Part of a small language model's weights.
Architecture: RMSNorm before each block, rotary positions.
MLP neurons of a small language model. Each row is named by its layer, matrix (up: input weights) and neuron, and shows model dimensions 128-223. Each number is 500 + 25 x the weight over its row's rms, rounded and kept within 0 to 999. Numbers have three digits each.
Before each neuron's rows, "fires after" lists the tokens most often just before its 100 highest values on Wikipedia text that the model never trained on.

fires after: "\n\n", " |\n", ")\n", ")\n\n", "200", " the"
L3.up933:482468496482484542489511478507481509526501502536514503509464474484517502511494501496535508499510493527503489471535476505512462449479503497459521535490519519536493470522534499517511522510490565490526441474514439498493550512515539482536475509489507507466452552493507480547529502493471546497

fires after: "\n\n", ".\n\n", " |\n\n"
L3.up485:482481496534495499520491493523519465525563513529494512465520516501490527547514506501480518497501466524503503452476474529522493468499490505519533511450496508483503488528499491490473463468524504462506499511513502495480470529439488505470491511468499512519462506505479500522420505504512488526

fires after: " W", " T", " Ch", "w", " Gl"
L3.up547:457523522474521476460506488527513455502489509486517525500470525493493518485532510487447522473494472504481518455496537482521474494505480510517468493517541473494533467471457521483452507512491510501498482520512424514515516469506490500500498486512475491495539472496459508499497507537504514530

fires after: " P", " p", " new", " pro", " D"
L3.up537:542517535511532520537475515516486532467506497516522496481529459514507512476486489517501525520464523498541531548458501478507496533488501529506497503502500508508531492520487526498535496442466522539510552501498473471522471533493550508498550504478513512550501511500488492495472487470495465543

fires after: " M", " F", " T", " B", " b", " f"
L3.up678:523523513475495484503538525456478511455511499527534534511490511507504549533518481527495508446518474500504491543513529512517496489515466558510520503539540489452472479520469477477506524459520491437472530474529522518470489462505450504507502511544511500501495488521492485511503483558549467490

fires after: "\n", ".", " int", "ed", "-"
L3.up1509:520472515473517513521512497516488523464494536528457483530471501512536494489498510519523508475499509445506491487524493540502498468494483448505470518540504443441473488478483484505484504519481506497514476471493525527505542522522510512525492486456502525499523487478506496538517482477503470534

fires after: " as", " was", " is", " =\n\n", ","
L7.up904:448451519494480491457521479558468470479527523544521525505554483515522500487491480480498464497499440501514501487479490499453484531507538475482475470495528479528477501521490465505534501493517506502513476531504517479488521503525495527456508491462498483501470509523460522509514472497507462508

fires after: " H", "I", " h", " ind", "-y", " women"
L5.up1519:483483473528491514539555482503503491534513488514539456458489524480505503480511514511503449481559512515502555510479496517525530501469526501516497488496492482495487504526513494484547529540469499522479525530513476478562482545490513502510436502507536485512496571493491539481488460500508562521

fires after: " m", "om", " M", " eff", " j", "T"
L7.up607:495477551530516494512510525512497533512508525517480498552496510503463509478489466470467529503538495541509495487533523507526531482503514469512510530499476495494498484526491524524479511531533539441499479531494470479519514505521538495506465517532490446555499446514477478472523455524546457531

fires after: "z", "\n", " K", "r", "a", " Bra"
L4.up917:510480486524477460546598529524509511501549507492500489504501478515511510469484519482592534493490464504508517501568478519497476514533484521500520479519462502555475521511500502498505474501507534452507513487481481488483507505507483458498514488480482461505539493565472475506487454504518493479

fires after: " H", " W", " w", "g", " h"
L4.up1315:487505531507493535524534479529514494443509502486536497486501519504505453482540496480521527549513500503484482501518522510491507496493546488488489504488505511501506519493533537504527513489519512526506493534564427495505468493498490549513518503502506510524451519543456524477500488518510503498

fires after: " p", " P", " F", "S", " S", "P"
L4.up41:526508513493540448558508546491478556500521514508468478527509483505527505472494492509503503509538535500502479492508500471468521535495509520502464495499489457490520531488518511497488520456523515522502539512475470518513470504491475459460519497503514505538509531519501511490454542492501506496

fires after: " in", "rom", "-", " from", " (", " In"
L5.up550:522460493499526458509485490474507515469500536517480551546512476496521426462543500509524532484502441521473499504459468530499489515504506486504516483486494529433530475501480504509520478508507506478482494533490497545459475498501500507501460527512463497506508490515590506475521509487496513562

fires after: " is", ",", " was", " the", "a"
L4.up1055:497505525485478492499515504550502523486494550522467498516525497510538507523509480476506496492508517496523552456503521490507525519508515529505487459483478512505523523518475527488457544484510485474538457551532554509530487501525488493459519447484513515510506496524523516472495487512542466521

fires after: " l", " Rep", " L", "-A", " and", " com"
L4.up182:538473488495484510515540499514516451535511520475465454549533499528495489459487504501477504516449499498520522451499477477456498495471523491486484502518534471511481523524521505465473497535459496496543517551549499498516523466491509509496510533483485540471520491474517477518488477568494514522

fires after: "201", "199", "202", "196", " ", "198"
L5.up477:503468478512520503503498480500478479463529516499473497512517519506503516477488481483486527500502496496468497510556462487531565509563493520505499474518531482541467512519535484417499472553493492499484484485473507550516483509499524507502483506509471442510495471483505518523519505472536479471

fires after: "1", "2", "0", "10", "R"
L5.up1097:534490494527479467506490507543533518520529476538545441508495458488505501497483495484487458525484480499521511466518518507492566492506513463516469526459488511493536515485481511520483495537490472482490471527508491540510509514467482471531509506529540504529492542486494477473453499465555460505

fires after: " p", " m", " M", " sp", "m", " P"
L5.up99:531511479510539462561500499507513517527478453541509480479474469496497516479488529526453500464506518488571506545485547481481492514490536540543493501504466504513501484499478459505508466462526509430515495468494482478551506492511541474479501482507511467491529501481457481485481530485494522509

fires after: " |", " Is", "R", " C", "e", "os"
L7.up649:541515472535508481497501478540482497545535481497489474498506469496494498501517522493517498508516504519490526504501477480454520501487484507507485524494477473518494494486496507534477493476471523519547524484478446471558442507510484500479542501482463466493474548464479543489525498457519490482

fires after: "-", " un", " re", " dis", " ("
L4.up484:535509529469505453506511478471465503510497523511468520519517487498460497476510549498503497507474501507480442519462532516484490498499486471467494458524526472494513545491464523539494503527524466485446515501515495559514493458478499516503522514505479485472490522559521451497497501496462482502

fires after: "born", ",", " Fl", " J", " |", " Pe"
L5.up1491:446497516539473480528488530523507531502508495506485497529533443512517464476523467480529535478507523517484509490519492487523434502525559493463502498502483490506520508484496454535507449480449542490509520479510463533522515485472510526524502488476507540504498494519482523527484525498499491546

fires after: " c", " t", " T", " C", "at", " com"
L3.up179:529482504479534487476500481522476504501453475481481501543519484503540463494510479469482537445478479488553454502516526503510497504511475475500558529542511496539490469499465511483496498559517533514506513495513507487477508494516494528485469524521517489488469521488496529523487581453534530479

fires after: " St", "ou", " b", "e", " st"
L4.up1042:453520524525491501517479477508519486521514505516503511495507500475511513559525505508523514495510488474491508477539448496492482574538487492488477476535517505469495473494518492528479500528548499467494539499522519516478521440508462536485492510508491535499475550553492493517512506495469493545

fires after: "202", "201", "200", "198", "199", "197"
L3.up238:485534528528513474473496539539529512513502531505529477505504479502537523522503541493514481569481521506509546508536470462468498505542494530497491555486509474502539504507486463485493493540502511486458504453502498502506513505488496493482506521507460457490451487517467480471553526490532494454

fires after: " L", " Pl", " wh", " l", " B"
L3.up190:551474556508487524517533485492480476540547441505466500546530493529455502477490512496475520518506528490471469528462497483490499546454510482487528495513485534491504518504515514469508516532505520524504498518513448505480493518475474522501502434483488514510491506477537486517469500494508552492

fires after: "o", " m", " M", " R", "-", " o"
L3.up362:514530500487540518480435504482488499519513460513525451481510494503460530486533520529455496515508490421494464484501518506486477489468504488476530502483471458557445481511475520502497495524470484526528487543506519494496515510472517523518504473483481455533504497544521489463506499471506486520

fires after: " comp", " m", "\n", " f", "qu", ","
L3.up549:534454455502511524506503472568453459517469513512525522480473477514509501514489526504513516525488489509482493498495485528505501508541497484517473521473484475501541475480532513519496493527537511498532527536513442511481508510503525531498503465467486487530529467504503500457479468504477513525

fires after: " B", " T", " Sh", "en", " S", "z"
L4.up366:484510500530448501535522459507486510493529475470485467490457463511497500514524470504472516493503480510490471538498476476491509526492510568507486509511557526533480496517466485486509499514514505544533524509512480527508466466504528541500502506518471476480544534496513515540480533500527488502

fires after: ".", ":", " |", ").", " to", " add"
L7.up719:500470511524492553504476488492503480487458473470505507465498464510436462546510512452493507527494486501506520489534490503458483479490497516514531480538482572546485477494491511494509459519488508450526508492499489475513539505532555516473470528550501538523495502487546482467532508520511488538

fires after: " S", " s", "s", "b", " min", " r"
L5.up1043:473472477492486511482459497474468490529514499509523517504488501465510482449500495498496513472509558545550517497551499455500520489515503542469473501500516473513508508503514467531523522497502465535482503497539532509497521508449508500526509527487466489483472476528512518441515501497456464508

fires after: " |", " p", "od", " was", " P"
L5.up1165:520513473470484494523494458508515493477536507490506472519540515465485484464486512451490488503488528525533523466509508501497514479473515516538501509543553501493478562476543497536517507483494473491501528539532454474472512484481487514475542535501508492526523502482517468489482500490486485541

fires after: "\n", ")\n", "a", "-", " Le", " |"
L7.up1194:537500501521521512541536522493536468521501513477494482469496468506486480454481498499511532566507449538511493475504521476465521470543514531466485514501494468535490503514542503521466482504494522475489511513518531534496499498515513525497510489528487462502512535551507503494508485531492479475

fires after: " B", " b", " T", "h", "B"
L3.up161:531502536491483491492517522477499499492464543489518490482556514480509486506525507485481463486543485480513517450502544493500515470481515527490534540491505481524503492529479469462489516488503529477518517515503512456477499494520513493500495469535502534519482486533429485480518517563529519484

fires after: "B", " B", "b", " b", " s"
L4.up891:484483480498520521521521487471462517463499469488503498486529539498519507481492448536462520490544486492490552519475522469493500512504504514494513544517499532466492498536489517508535544498539527506517532508503499504498528490491489477531500508517551509470479476514500479439483494502495472460

fires after: " F", " f", " al", " I", " d"
L4.up401:504443525484546510491476528467495528509544487530478514481510524527514555480536500510486523477485487471480539523464519506452500418500531526499503538507503524504476482484520479514515489482470492504533512483526490460485451532501500507450486488525466501513466564489483503508541468472505532460

fires after: " p", " w", " m", " s", " P"
L3.up598:498511525475508492499498522528485510499518500489448506482513546517508457499515507530494526528532520482507500484533507479517472510477491476505528463498478469502530492473533505507523539476497519529477496487504459474482534497538500499510521488527485551527519518536520483497474486466524518523

fires after: " |", ":", "-", "h", "ah"
L7.up8:498476502511504544497479541512535508506491500513528495536516470505475461495506500490487530519503449515541514481511572546510539500534496497499483474493500496486499516509513501530495471526490512446502513466512508491488506513499498481519494466544507520530474554522484507500535513487526523542

fires after: "\n", ";\n", ")\n"
L4.up1332:503502483535534497493521488499530519468469525517484582496491502480498485516518489486491527548477491502512540528546475509521529492523482547534474510548479476498472468496480465504432510467530473514491467515472450472514507477493536516501542487452529500507481521475487492478515479501522528472

fires after: "201", "200", "196", "198", "195", "197"
L3.up919:503515542501462538500528501527445506474527502509493517495538527493510498476526472499484493492556544496492536500486445508533524504528500518450503522530516473522493480508525505513478490483531498474483452447489466483540537500479478476477517516514464519520481550456487509516500513500514437488

fires after: " Ch", " M", "om", " m", "rol", "at"
L4.up835:505566457482542466472479528474491505471486497491528488478508523524464464538505534519484531506491497491539559473468488503464554482495501493547475475514537501507475495496482539524478468490526529478475476489477430511518491553509481471463469492515498473490509498498519495529505528509491516485

fires after: "-", "e", "l", " January", " March", "u"
L4.up1482:499556466499524501508465480541537506512497532506495504485504437468494533506469486495485502505458505514463475488477475501496460486498488517497516490485506486480511517513517496523463500445468508484465484443501506509524532490498527528466464446491500537524494461539490500503487482481522496487

fires after: " p", " P", " ph", " Z", " Bl"
L4.up119:545512455496501467530459505480474504460462468510515535499495538526480500475485475523517541476517486487526443519502534500481511495471501529488478493525499467492555498527524473495512521482481480530497447489457521481541499446520554455506518487508526499497523467481496486483524517523548510470

fires after: "u", "i", "y", " he", " G", " g"
L4.up843:506474495551503506495452515540512534536542483492501474487482496501480494519505480539507509490500474478527516448526492478502512493471483465499477513505471494484487502536509507466453472566481505540491547492477472521489488486477500480490503457515537507525521511468527545488534503487509487478

fires after: " In", " in", " out", "ad", "b", "ood"
L5.up611:474484460480509465502473520473490511496484561485504536533495458440494514480525513494499527485471509536497475474505480543525507463525500499473505532517510533507496510515518528501504482484460508474485512466503493492531511493517530471538525501522520545548490478541503548497523488480486514510

fires after: "202", "an", "201", "200", "9"
L3.up979:513557505488483502497495492527511481492523511515492512488478512491486479486507514504465474504502529477480545491503488479526519501504492521482502533527524458530527485492483455522496498477500502531476434496481490534524505543460507478483474496480482422520473495523508475527554522461514501464

fires after: " |", "ur", "\n"
L4.up1146:473495503496495533462525501518499491525558493483513469492503482475497463463456520505485513513515507522503516499509495515458510473534463530507476457508524502478558473568541508544469494508567509520519496538520495543517526442501474560508470467544459485498534529512517538523506482511463500495

fires after: "-", " V", " v", " U", "pe", "ates"
L7.up771:529488478504501514476520504492528551481514449496520517502509541463519485487502514492479465508525517536478514490493516547505471475518499525489492526512466546545500502510547512511501476518512492483522494472502508530513477561491491485503486476475502546498497544466492442505482481523488492519

fires after: " c", " qu", " B", "c", "at", "b"
L4.up134:506482474535518506505525507509525486500471453454507508524492526535478487536512496516483542518503516522526518483493443490467504502537488504521555504492522529474473467505469506490478475477520556493475538494562479512489475464517485482491436506506515485510515511504500540509510503441519509520

fires after: " |", "ased", "ate", "ed", " ", " conc"
L4.up1508:503473487501504534576464514518524471505510483501515458493508529510500520518484510433483498511513518496493511476496514481486482496464538496557478496542437494474531470513540509522527545499499500497502510463478499490495489483501544521480542535470491529460477492533516510514449436508529477532

fires after: " h", " St", " n"
L3.up1013:465514513488480477525496468498463542512470474499502540502485525523502501470549522474495530508529497499538490491462470512488500534543515487487455486536524470497453502452508487483494493464518518495489491545487529546533476443526478524538479474488462481553529541524473477517528504522461532506

fires after: " Pl", " p", "P", "el", " ch", " P"
L3.up1459:487471520509493445540449493433508506545480490510500473519485487522519522500477533509504502530476477476530478535484509456475498509505511543533553480496511521519515471539479497491495511510474499523528483474535438483525480526532518472496511517509510505462466507477501481489493509512543490494

fires after: ".\n\n", "\n\n", " |\n\n"
L5.up1430:476507485487443507535515445469486502544540519519499495549473492476522494492516527528464483502489462490493510514531482485480512503545498509490488481477521499531473477497530501464525460502494502493503520485525553479476538501506473509441475527497457492514506491512538519490455520497467501450

fires after: " B", " N", " A", " n", " b", " c"
L7.up844:487485506477511497510535460510488525523504487473488502485509544471449513479502500493509520491515469489522488491531480465499504516498462551504517512545527492490485467480537494471464512457519511526495512542511502507460493513482475505495458474529512485457503536481488501506509495493528476485

fires after: " E", " C", " P", " e", " T", "ra"
L4.up388:520492530503488509496504532476528493495453487506507451502508474505491466486519482520473496453481490488513567508517501455518512506521476472554509500461482485501521532483507473488489495484516527508483519502521501496531500497548537463557452482504490494501478503517527532500464512500492474514

fires after: " M", " L", "m", "M", " m", " B"
L3.up431:528486559527495515462491488464507505506550493506450433507486531527470501529507512507498513510533468517493518502503536489475498527515452492502512532511496483465470536488495500476490500479493517451486468545522501457521481531520485539487464498516510527480485510517510466472429541524460510513

fires after: " ", " l", " G", " H", " L"
L3.up80:522525483499490476494502499505496495454502490504503471521517511478503524516497530461470510517511473497514504543507535484515513488471474516455535549477522512517491498518498527513465442515515449505494526455489560473552535531481511478522475511509531531506435479547545528557505519468488502509

fires after: " p", "b", " B", "ound", " P", " b"
L4.up962:486535499489507480485514501474492529521494491484526464511520545487485521485528447476496484494557526558509511521502510458468483517524573531462499552522521501518505432527479512517488524496483516508494483484491489452499454498501483538508507450513494507471515494551488511471454477499494505516

fires after: "ch", " R", "em", " rel", " V", " "
L5.up637:463548506512475450477519482518511494503507463509557524490486512495557499511522500511453530513474480501500493523467521514450515497514497484491517491491503480492497489503518458509496486441521540507518505488523486469513511533564474477462534564546479434524513486510487558496512459499480517458

fires after: " January", " June", " May", " November", " December", " March"
L7.up839:481521481486460454510517490557493489512533563532488467521513482519480447519483502497479532504499496492524499508528484473520459486482499520500498491517546504491537517516505444522470490465442489503494467507449517469537497493489554474461482471491499536468505539513540514522521482472532531525

fires after: " F", " f", " cons", "oc"
L3.up271:482465490532534501507479483503526513513500494524497503482493530519519496501536497520503483490501495551511519554534480498479484512482493462509523491532493487531496486502495472501551507473493484499524511515521526472479442492527542530494448471454426499444485510480488512499514532461543517510

fires after: " H", " K", " T", " B", "er", " p"
L4.up590:490486578493484494486494495520508472521536490539502522520520520513521517535525516470486535457451445525497539510575481481477558501503545502488494535524517496474510514486509469514411548475492496496517538493440472460503496478468458517473526473490480498529473490477511483531557485475543493465

fires after: ",", " al", " and", " Al"
L5.up1002:515528522500478486516553516507494489529482508536485486480532475485543505484536508472484504449430509506504516484492494504496444483524520486519529472527524507489510462487492502487471464490466491508527506481502488529519489486462515492428452519524491474531541506521519463533511529496484494524

fires after: " I", "-", "he", " al", "\n"
L7.up1202:504464455491524548481512504512466496528496557497485462502523446518505485494483512520502487478513503473496513495466523496478497478501498508507486500506515473502497498481486465463510474475463480527491497484487483475511508559509486474492529496471489523526504516470467480505535504502502513478

fires after: "\n", " S", "our", ";\n", " B", " Y"
L4.up632:459538505549463484585499478457497520486497512502483462501506499471512503461540501470508489494500463477481497500511473477445520508527544500492543511525469510540460483510480541529506470511481505524509519506507531495505522495502505517521515478496505503506490474512510504533512485516505512488

fires after: "\n", ")\n", " at", " to"
L7.up496:532492511531544503511475486494520467464460519526489498547492510519500518529528486447493520502487508511550438544486502477521460470489504499485488526502507461443525478490512479497474505474530523485460489494504517498502530457540537512509526515486488486516483524517484477475507486471518501532

fires after: " n", " t", " L", " St", " T"
L3.up1088:480475527456577493489498479500499509493492487515516496501460522508515527549531529461493494486491490516487538499535535518438482529485506514495487519504549490496493499497528493523533485476551524467483522551524501545520548443522460511495520467532512492519530510548503465481464491524464497437

fires after: " v", " re", " Br", " V", " Bl"
L4.up1492:515534493498519494466531516502512490492502498499565493495490524528499517515512514507524507481508556518495509518487467510523496457478516504487501498516530457474482502471509465511515474521522518489474492525484515501495471485492483489554499507531528526492523471456493515486484475509529494477

fires after: " mov", "re", "w", " Sw", " return", " W"
L3.up614:480488495503526494489486483500523474479497445502547540472486513470469533480498483492495517530524453484509509508485482477505535482565478510482478475476514498493501492488459440516477545503537534539503513488463512497484486486491532499516514509516486492499510529493508512530474529458503547488

fires after: " s", " d", "o", " P", " p", " R"
L3.up1236:520488540507520505454504530519496501515533465500506485476490515487474519497530547499506488522496458462524460484563539480493528509520500510466510493502431500495494498468493537490489531481491485507488477457510485534497481512483484512480519490479494472497523485533539520524495516511467510528

fires after: " January", " October", " December", " June", " November", " April"
L3.up1299:483498480516484497461510461506528488497486513496484496467488465507534472461515504486441496500486518480507486485509502512481455502554508507539496496489513528489566512502485479533479471478482462487521483482531499449540504481467536465445444487484486480534517489481476489510529509465503507501

fires after: " f", " pro", " F", "ur", " met"
L4.up544:477464507503475487499513518518467558499468522547478480492528521468519494525514514479498492475534509451502479507529518532457546475486526488507492494490521516447506481489451477476518508540502478489484512481493561529514500507483485560534491551482513452527495524543483461489477516532486482518

fires after: " C", " B", " M", " m", " f", " S"
L3.up1422:532526457514553475502490507431484506487451490529524443496543532515470464527518474513502547435496492533500482530480462541483479465503548489469499466499490541482521502471474481487456491519512513470504507445498501520514468543480530494488517498521543546488521451488480521502508483470460486534

fires after: " |", ",", " in", ":", " to", " from"
L5.up1160:483489521511468468479506512495529551481516468496544460499510496488484459465513455472484560507500502482525503491533508519506520530537467479519510500482443498451499467488502506522511469506490486534478488468502506551505529467496515501475498477486487521507525493508460522541524525554502519487

fires after: "\n", " |\n", ")\n", ".\n"
L7.up284:501494517535497497487492478482502525466517545517512475491492511475522518536520484477521477554520521537512505509487497496465516477476475507496481506529482531469540516484476494513523524553487512449518508472488490478502505495475549468500497515499525482496481508494485494533483466480478530499

fires after: " E", " A", " e", " w", "ri", "w"
L3.up1518:532533464581489496478522484523500492481486505517528491493518488474475524487514488547498524471485494480495489508452520482565502501497511492532518525482502489471528489474470504477487552513475521563494540505492506480523495539504521474543487521517462497559510486498544532550483437452547544534

fires after: " A", " B", " cons", "A", " b"
L4.up1385:501500475486507480527478484505515516532487492500519481485534528492492551487504456506529517493527541467491546553480533501482465460515466530549475492518492508518516517518511512464522529508505544472493520491505508497510449497497491504527474497519514493483483492548489508506518491462501531480

fires after: " f", " Sp", " sp", " F"
L4.up783:487474490490529501512498522535496533494538478510486499498543512496504486499501497516516508496488513507484493485519494492523555460494499484550489497498543525483477531486435490501555498528522485517509511490520553452465474490529528531517495500495495491513474515511508512503492535482518520482

fires after: " G", " g", " Ch", "ul"
L4.up972:495554507517520471506502519509525523509513477523502509517490505512517487452489488514479501498473524491543471525490467489493487515501510482500508456483521514466486456512481472465522495554467498522524506470487476516479558503488474470472525501514478485547522508501496511482508535536506449505

fires after: " al", " Al", " col", "-", " de", "ir"
L3.up93:510548554499473473480515468499504476502477506513460456487510444492476494517499502517500527495512532505500475511486485532490471502494525516523535496464532518490498458530514540500498487495492489515508470474441514492521505496508495518484473521540499508545509547532496484522504488456538568483

fires after: " t", " app", " p", " sp", " def", " T"
L5.up567:505464550467514487483450498506513491492521495512503492486525456489501478484490484514494469513467441479535506477530480517535459513492549492521542488484465442486508472496513501533514505476470523460508525499465474451514500494496513515517502483492480485527482519464483504527545484496470505495

fires after: " w", " W", " fl", "ro", "g", " f"
L4.up526:462452502499458438496502470507512503518529480522456501493538475511444452481500518473486516529504519457525507472493527541492485530464499523475456527505548489481525508534508519506466548506527462475502501520481527498512529510528479469541449506524483483513488537499478545444472511521518490520

fires after: " B", "ic", " ob", "b", "w", " m"
L4.up1071:502526490536505489466521540500509521512491490539498530509507500467526504494544447531496511489521506470523510474496503488481482441518529506534511528486454525503509497510499497518476529492502506495497548493554459538480513504506509512508514543500479457551482504500472480502544480471491519507

fires after: " In", " Pro", " Al", "v", " in"
L3.up280:466491508527527487485487535498479460486488530467452522514521478470512524522496480512541503505518488493494499496460462562465523497473477520471494524510513487506496459525458541479544513519515486498476503513516524520514494526473516500560494488510516500544506474526477539454488475487495491515

fires after: " m", "ip", " P", " p", " M", "m"
L3.up233:523453510510536473513471465444477525532497467491491450544504472502488530548515489503520523509527484476520483465514513516485518519497536476482513525504439509520498516528478469513503465503491509473503510474491439464484533532485489479508514492506489521484456475508488496467502542484516477536

fires after: " C", " T", " c", "andid", "s"
L3.up329:522525529536482485483523532517492508508473486469535486496484468519520488494545481489468547445529491492538552541538478486548523480510461430467504517530483470495497485505526547514480512499500497498494487521483485482483495480526504509527512511487501491477502555490476537529516508492455480492

fires after: " the", " |", "-", " B", "ung", "b"
L7.up10:499529517520476471520496488486478499467492517496480516478465492444525499471503503493528510455442473462534483469471462503509512509515535487480486535477474522524490489520497474513500543491496513511496525513518527528507513459479489482510487536519476494522425543512510479523450506467528496487

fires after: "b", "st"
L7.up448:481507468480489526556456507437502476488488506486496477467533486453495542454538505527493509494515487521476486482492480480476573485501526507444493501468490522512461511534518546520508547448464495526513520508518500506533492496495510475490521464490460547491468486468492449457545504454459499501

fires after: " D", " P", "D", " p"
L7.up724:493480507530466559500551507453448506474498453456533483524498526529499460504513480462522498465504515538502509539530492515478503520529541474488502489512486531524516536476548493476518512507522561481463508497526511516542446499483483486534499457471491465504488509552490496524458522491548500522

fires after: " |", "0", "1", "2"
L5.up1305:535489485546466476522514504543492542464469488471493510475515507525474489498466540518491506501490486498513471473500539505521520494499504463541469511470481484493488501479528488520498528549514474512514463477529473482498497444516497500558467532501489488510482521513461519516479465520469476512

fires after: ".\n\n", "\n\n", " |\n\n"
L3.up374:505455548564482491470510465473510521510539542523467515499488516492473528548519522489458517492511532474511495422507490511463500489539470512530495520476551482543489476544560533478464480499507509515498506463542499502516519501486499507452490492504519485503589509483463511492473475502476491542

fires after: " al", " of", " A", " n", "A", " Al"
L3.up1396:522503497504532506483467553495493521506549539504481488464524487511490530500503464495495534485543553482496509490515507478524529534496467482529521507482519523468527499527482498464485534502536479526507467498520473539489489541518446502491470441543532484544508499570529493455521449480496482452

fires after: " m", " M", "ult", " im", "em", " Mon"
L3.up1102:493528516523492513508515504448508498495526514499479533532548531493482526458521524468503520471547534503524505526470542532497503518514529457513481490549460521471517528508503486504488557465485510462542469504500517538482503505486578522504486493494510481513513527507505505529512499465490452502

fires after: " W", " w", "ou", " se", "re", "w"
L4.up1342:494499502472495492495470516542529511467526518507507459458518516514496502487501510503483475552541502473527482454483478511476571538550479553504485508467528524466504510486452517488474487470519496509490529457495469526517547493519500487513486525528485472494512543493507527495472536497517550519

fires after: ",", "\n", " at"
L7.up1266:520499513523455498490472513463528517464477494494481522460517504481492485472540450462535502472475510508530500511494452480493475504555499513494481520564494531460509481496538485471506503509494508551492472487512556509543528510511525525526497513495496507506525528472511496522453470471485510494

fires after: " f", " a", " F", " con", " in"
L3.up435:487494523477520516509537477513492511497525492544477455500518484495500512518535505529525568462506521507484507488466511477515561435508531520509492467509539520502562448472487519477522494492519490489507498473512526535517488533509505501490537484486490491535505456494505493499498490512449498535

fires after: " |", "0", " the"
L5.up1100:505498511482521503508534477543499483537510487519549490515473485493522523503539487467507527525486524481498500535519509479472456521529476508497448486444470509539485472507496469578465494533487484533525491535477516506486500536488515499472497534559470483531473507478497535526492501470522562500

fires after: "om", "s", " m", "ac", "ons", "M"
L3.up1180:487475501497521486525478512484463558497507527522550480528521461517471469550482523498428517497493497502499510507520488487480521471499496507501484469509482498514509481462505511466506441492516521526462475562510503511462529490487502450428509508495481479526505495486495502486545544502479494482